Weights of a small transformer language model.
Architecture: RMSNorm before each block, rotary positions, untied embeddings, normalized queries and keys.
MLP neurons of a small language model. Each row is named by its layer, matrix (gate and up: input weights; down: output weights) and neuron, and shows model dimensions 0-191. Each number is 500 + 40 x the weight over its row's rms, rounded and kept within 0 to 999. Numbers have three digits each. A neuron's up and down rows have the sign that makes its largest values positive.
After each neuron's rows, "fires on" lists the tokens most often at its 100 highest values on Wikipedia text that the model never trained on.

L18.gate480:494539495439550491460486482462539562447556496499485472510459543455480551523501489459478532480496470443481499471565511448471497501544488546444518491443506530468463479506532508537568456550515514435422476439527533504523518534612499538455496467462548572476520541456434493433466462490418462564497567450474508496550518510542478465505532526545493552489485473446465521508455454474521449568565503453511525547514508539522486555460387477567529563512403530537468429543554407524501504481501457501468553473500449515499478569457514528540527488512497549425521556460475439552520476504460495471
L18.up480:487583500479442529508505548448541467472517469463488508450440442512478507470493456547533498540519524507480542522597500463483466575490476480466549563501458478522523559501450586453513444476486467411419458554515537547490528551561539551519504574489478452538521484538492580515505461574508527525561484498506501552532497494525523612462426502491494523510458498506494541534503491551439556478534503484435472536468528552483444513538509501587498506475480490505545526454491539514458363526524498480493484519434508525504532431523499428458423502527479474552440509537482469486452496484564517512
L18.down480:557445485558523512462506533541501525532489469469450416505484515459489432577519548480406493531498506498495537568493506483452437499522483472449508508501503548454462494483477505507508568509517504496464477569425462509513515556544495489466544518516467519537433548575567554455533538463479474548559490419495479563482542462568457490500418473516507542537461441447483505491463508482542446521495472581531465490452489478526515484494497485540545515491472489527514486394526424424472475511476438554459525447429509509560451489525524534542450514562520488318573542522519497473553508471582492521
fires on: "R", "b", "-R"

L18.gate217:385517474503445526508474508556449465487557492483402467506521432434538512459507520428572472547472450496462449439532432468525441536507532483490518474483515533459529489486551519490463562425514478460445457449459469561472459437569457438507517487425465443499543513493534536496499468528451523564498407517495559499549531501546434508517504558499520519517471483501513537482499518519484465516520515448472497477565537471564482561513509452553530507547478515470526472548504556546496472470457445527515499547476538539495473540495573516510488488552581454535517592451529434538474528456473504453
L18.up217:506545518475443523532532519527460500464494406498441562398472533505545559457512530489549498407535530504545582477519526519450506511497492521529474511569572489452518539511489493521458499461514497439500447504470516541520425507522510505389450474535586497472487553503464481504517512581560554480559515423480529533514481541532536507514469459466443506475446498570459468550476470477449569511478479480576525522516517542472525511481517519484482507506467474541442493454446521463521487514456469470501606486461472534509474433490463505476484600461517529472475447538418516518491499504476600558
L18.down217:471502480571526413443507493539494508552558487540506457467503448518521475485563517532475550454479504568482486385499505511539492533565481495535519442523551457558467500507592524541560549539541481517480543530490536498471419443445549517507400530537440487530517497543508520559556495536587483551515502500517478505459552431572515490533518537543463560481507463483455496457507477515506586568510490500455436571488478622508503530532548524535522507450500532493467496451570473525455475496469513479467472559450546520505441497509569490466464512537515490472534566446502500503543486457534471541
fires on: " States", ".S", "st", "b", "US", "th"

L8.gate298:529518547552502475512528582542556489487489474513433481545515563496420546446530471423483469480563480516474435538530532549495485536482467501505460455500536480409529508487522467465507566554478478501500519496475428528544498489499569430529512452467558521459514546497452445583517511502533510464490436454524493546439436503499494601507468505479493497479466458470443463499570460561503507467540459549474466482543446499492514511536489486501468474572517556510417536501486565505483484565556458470465458494472520535473504481590525514481485452443465520555429636475544473494473529472490505548
L8.up298:552455451559449473468552497485501513508435533520553473441463493516497488548553497545491543503533427496460476494544547517551458538531531548464523499583456523473461528524519479515500404515503515448503532509490560522460486474503522510526542507501472466480528486516544484493336493509467495497531512495478522507485482474493521529504473509464557519459445536448524454493521531498527489501527492502546486508528527460486480518590487449470499534524437485539589497485446546559509484520500603539477610452490527520564461527490554489471473469495519502533473406451377578511539410475517510495
L8.down298:579572479459516443506504504593496507461447466552550495511522467559575497428583495487428521573501428474475523488560551523479398573453516516504457482451469502495444454518532487505467481573468516523482488491460487536595493520521559552491554483557538513499512520437513423513475540524506523577491473458476545470506500487546514514516479526399468526508508500519425413529542455452510476464514513563469475495464490456426414504498478462485533498501523583498517511501595469496497470478503463545428533499468485495557503429489492523494471423411501468588414521448487493530466443568529476534
fires on: " re", " arr", " rece", " sugg", " cont", " on"

L3.gate559:471483459482468469524504381409552533525476515557475543580534413540490472509482480470522482474489441471476525433503455590470469492468553475531506458497479463459473525513534554490459520478530568488507505532488471495527560454556472416490473456468476458480526522465513456473525495491523524564511473543398457506482539540529495517538492512537546495474450473499461481519454433433466532432498418454443502442427491523514483542551563461467486481487525484528357498501475549466484472538537535551598586449543510505425502525478538450448561510522439556491515576456478595463512535517477468503
L3.up559:468501482553455504500402588533557455459492520494423474491563503472464512474409540527480474504512558533415500460530490510467476545522471539470505515511523462523523413509495562429489529489458496491492556525523565479538486537514436434464556578504507493478506535493522537557518526563499485565458464501459464527433501565500485491556432470454584517455504490451493407583540419481509493442459500527499485472474398502511509482471483547538428459435447496471473527523523484515469418495454533490512514525480552501446514517486455526497488477481511479516476490554482523450516591529432467489
L3.down559:459529507583443514469470534466505484537517483540514473526465519537515467505508519554539486399515450478466467511496527453369484494465459487496502458479490481466543502516454495459512485527506505517502503536504481464569469569472571493486482538521510474426441421562471451504467499472450449502501503520430492585415519531474493464490489512488465471494499408520493501489554437515543483492449486538455563474499436493498546554494444575592412402517507548450486459399505506490555583555484512471492458557458489493504551570540482545467520527501485508581480475556525521520424565461512485451
fires on: "00", "al", "ed", "ol", "ment", "e"

L15.gate404:576456524524530472527487448460501607538516519495526466493517470515441497442443492518471515450599493524485494529555606500516478521501538526468505483459505474472490530544541438537432486482501558464475523522473516457518433496517484483502448448450428485503458483535500534479492468548426522552492536518501517502473525541502539533417567458476483429439481498432522420575444442497554481515527495489503490508554420491491485479509497518546457411516553481598520511443529466553529524510488540479515504526499443530505532500483554577483489467545515418549502536503500513501509478450572519449
L15.up404:451427468472457573516552520532481510462465532512490539438504500553493515529588483493358506497499466454502462464519507492502468510444506550536520494516507474497543481516478547558509470562478542529422538452489574521571479533466484382458480452574515480482479476581492508489368479493488534518477567483466494487419441489486471463490446471398492485503490506494544477437475525467526492507522442542452553481493494452532447511508480396454580485451436508510494436512434548433507459468543536538531525446536513538520498444470505486475492485461504481505498509493529445582540482530485449454
L15.down404:559563528451461419570479555506512578479492523547490491590526537514525554495545479489466471502488440439518484504472536511516525524493510518463509535499460407494506521520533520576461510464424542509442580503415570487561544431537507480506417432488499549445490540518494560504423440500479495564448543572536459487431476550478580484466475518413528492512505512528472456485510531504560467531523439472438581489473466497493491494497482442493562442438497506494514479603401472489490485461498545593567489540485477513506477511466563518483513545507476477548511492507527487490462537470520543475
fires on: " rece", " g", " arr", " imp", " prov"

L22.gate366:514531444470497463435480524500474594413534491549471511470528585492458477481548512497518561545446506504493497490537466460524479582483466539552548522499525487441510475540549510552501513497517556481513431523526525508490512549489408539534512511510461490552495520514549532466493439428504504549519440508592522565515569493489529550491483548538538584541418434550543524504549566526533496535547531512418618509530511501555502479558547468563483478543545572509449497528520530505474487474495458490550463466498447551475526482481561446442481428525511489552588529493459499520488411511571495497
L22.up366:504540503489448455533479503400526517483478507428511505550543555524526484477569463505565500526554439484488547528521504520473451532468487398460487501501471498500481542500493500478503446437560487539417474491458505527473486506467507554505504513506478533496481487578504554467480490521500504544625564494436467509531469485537501484521566518522490484411448467519517439527532444554467524504534579499488483483509510390557468514428531516500529553482503532490497496513539487573471445534497558490487433418484378568491500525442527494511481510456516409469449504445518466450507435433588540483
L22.down366:501511509447503546499477526544562483482500387485458434474493503416490506566535514504511496495541535477536472464459469437479482500516536463450488494457540572437509569552546508510483494525475578567476493464499515504522527583536482479456518473491562505482472479531522523525549543444502436539483456452530470469479602524605446437529477447530559516512483540487471472522491452471508439536487498541492470517494501524489485412559512487504531482418545479496451499401538486474469485506460422500529540511506506484506485475491532514496599587449533538536544546431525440426499534449466491521
fires on: "b", " b", "R", "B", " br", "board"

L3.gate290:538540513462466501507601500461553515550518468521454426479552444493548456554492455442529557512546507594487492441479448551520473474528455455480534511527528535464453512494525537579512497488504520517500512461520499505512507460537519441429481525480440431508525510409528503500486468536457471537485459446444505505526498514532486565502530524520466453527519521506528448488458575449476435479558525414545518450434477531588489558420490480498472469455464539531509557507483527503493478482521478588498605470576518510519494536507523473439463511507571484541520513536499585621560537552455556463
L3.up290:491521569454443469491450454566457425539451487483480411473467433537507476498514544529573502494524503506444542422481485465561538540540497472356494538558484530541527454562505517445458449549453512498513476512479514468501532568446463470528512524483544554483495540578585554450469500440483440538515526492590413470504511473539500492484533528426502522472489505513581501528579530416480497543488512498520522463580562447466483516586485534536486478522468462500512554492523468533495458491549539497470550449535533465531553523532487529562475544500538507536508455512487470559570525464504506502
L3.down290:464532575532515486462503453551496450519598489544497476512534493495439525499431479541486471502478542528497528513495557478466491521484537479485515583441457448513527455562371520484474479516457453450509564485462459474553483495471458610516492529485527465458502475552490527459496543514450472442444498529534496421523462471466424430535434492463526447511530536454471450448536475518491511479473508516461527497551488461586534582558501484520457531463456482533525545460584499547474526559541440548498528543550516494555513500512527467531556546524494511564451491530462512530547525534551564503
fires on: "e", " while", "ed", "ly", "ing", "re"

L18.gate205:464520542529432487528494464530496447482524442420488477523571523460440498433467511517453540485505464570452519502501488452499533528553512456435484452465506493458530487499506529528474459444472515488473492550492584511564483476451432484525497600419527486524541588578531494482437513562451441510464533459498556521486509498547453572498496496446518516504399415520518525583548473572530434506544503459530539523515522502478498522463444548503489469535422522481552548467510554477463442483460464484485551490501579565515566540448477502415538563576486423553466525526495464489478509461530481545
L18.up205:482616485492515468452534468480503499451509544519496451557489450488492484523497452423465502529489487530481569516482503529446524482490539472502513424553505532494518406476451543510559496481468509439513400442516519439496525532464484570362504498446540488574526525422500531500460521478462446496483552465502526515514543453482465530472431447511518472545485500526554476431498523465497480552460589498522552526533560562469491496500525564448504563426462461512489477446508504480464520485513467514512493421458527530534504529515475471453525503436582504462469516545537539497487495428479437525
L18.down205:411474540491488556510517566519447460504472485467554498537520458507416492450502615479543488417491493455450472543509447479511570439542560538469521443474502494463505466532429463462442522513456563480496522490537489497535430515489535491471434451413501495513520446465457524520454487480490583464530465478494562482472449564550420532423497379491538442497495431552500511478463558514465476495483470505527510506496488541452510519541482514464462513487523470405475495519520479479499557488507475517515551584539440513510507504505476478498504472521515477579503537537554517499459523535422514567
fires on: "th", "17", "15", "18", "19", "12"

L8.gate785:477482482439459514526502482500447537412500432571436517427488513545570477581502488518488519540464476520475487516501515444505553570426507527477467529525494494508515438542559446479484478429527574541496515490404422494436558425478531478426488427504491558559476429491454478479472452530490511506528524534460574541556511464571517418456506514483487418541514475532491481512486443557475585496434460466461449470538478478493548480529511474460515525472461514486470464480517574504519522508502479404557440490508508516526529464503494440530548534472488499509528516460517436445478504518515500505
L8.up785:539458427450548519526481425569507483506514465530519502502476464535460468504514505537487431448517503458424509499538482434508447556453500455491553463447466481479438530502535490536519459545472481478490523468490470526513568507487530484463394580455453598499439536517525500553520489458472564522464427474572495499409511528497435447484401501497524496474506528573435489510452575454525503431502535479530468545523457537539467417479508549516499475500514570491567521526461497507484531540554419494504584409534511443494484512492474497486450503476538532533501483510511492560460514539570543474
L8.down785:471492446460462449542486466532575443459408412496462501521492432468510502514490433491488487462545524486503474508539493433448481456438501530479496452569464501478489494453552485472504448467494551453525481494419431503462506501462460456482467497495464522525481483594488477460479507496523508509542512536521444470478517457584421481464573553499461531463472463541490519548435493459523529490531549475515502512508533412518505483532508584508469487479476541503451525463516532457534458543577528414461515456531538475541526468476414492552526442609507465542516424476478460564441495555428465435
fires on: ",", " and", " −", " United", " Williams"

L3.gate21:531448479484575529527499516463466529475492471473444494482513441494513477533475517474542499416539471496459471540562552493458520455570503478483556537521559449515527486550501475464431581491467456539505540469511438546468514524499549434495574496435536501559556540524536525479497426508562466483448509476496475496389470451488519503426543562537462484483545459493422500504475585474444419525472440469484475398486481479450567493426504514538453517530463547570420543556540513519452497496544528478480491490485520508528504485487439444442579496497473440514472486426528487467473474502508553426
L3.up21:606465550462583526400477449505482498507486395546483491407555474574504502588510510491512496481495490494494455512525505535503559533505470496470495556501518422528499535553502509485479502556517520503544518505486482485512465481487572517518553467484541475557543550515495469490486481464471535507491492533494579472436557422441589596446573488522446497557566444515447492529519518470437477557514454450498503473494484467500438408507509480449408479538458534513454534528490510511525534404480558458484454538504482506505483527512466482514488449501506495464421506432554547433519500445477547450
L3.down21:497534475496454511578573501501569555475479560504510510563428557512506513418473420575581413547478519488487499449472474546529446457461496480532528441477518603537494503455421449508542507494446492465528490497474521463494531456516491493576465488499486491435496458465477537505520489522437442468496448534471481557588478498522465431522435427471516523461449584483475494535523449507450514521518483476495478468524477539457510470497507506456509487533505447505554528347479414532500481526509496543520488427447487545498466509545510496492512512419465524401480435544483556496456520495531504498
fires on: "ins", "im", "el", " Bur", "ake", " gold"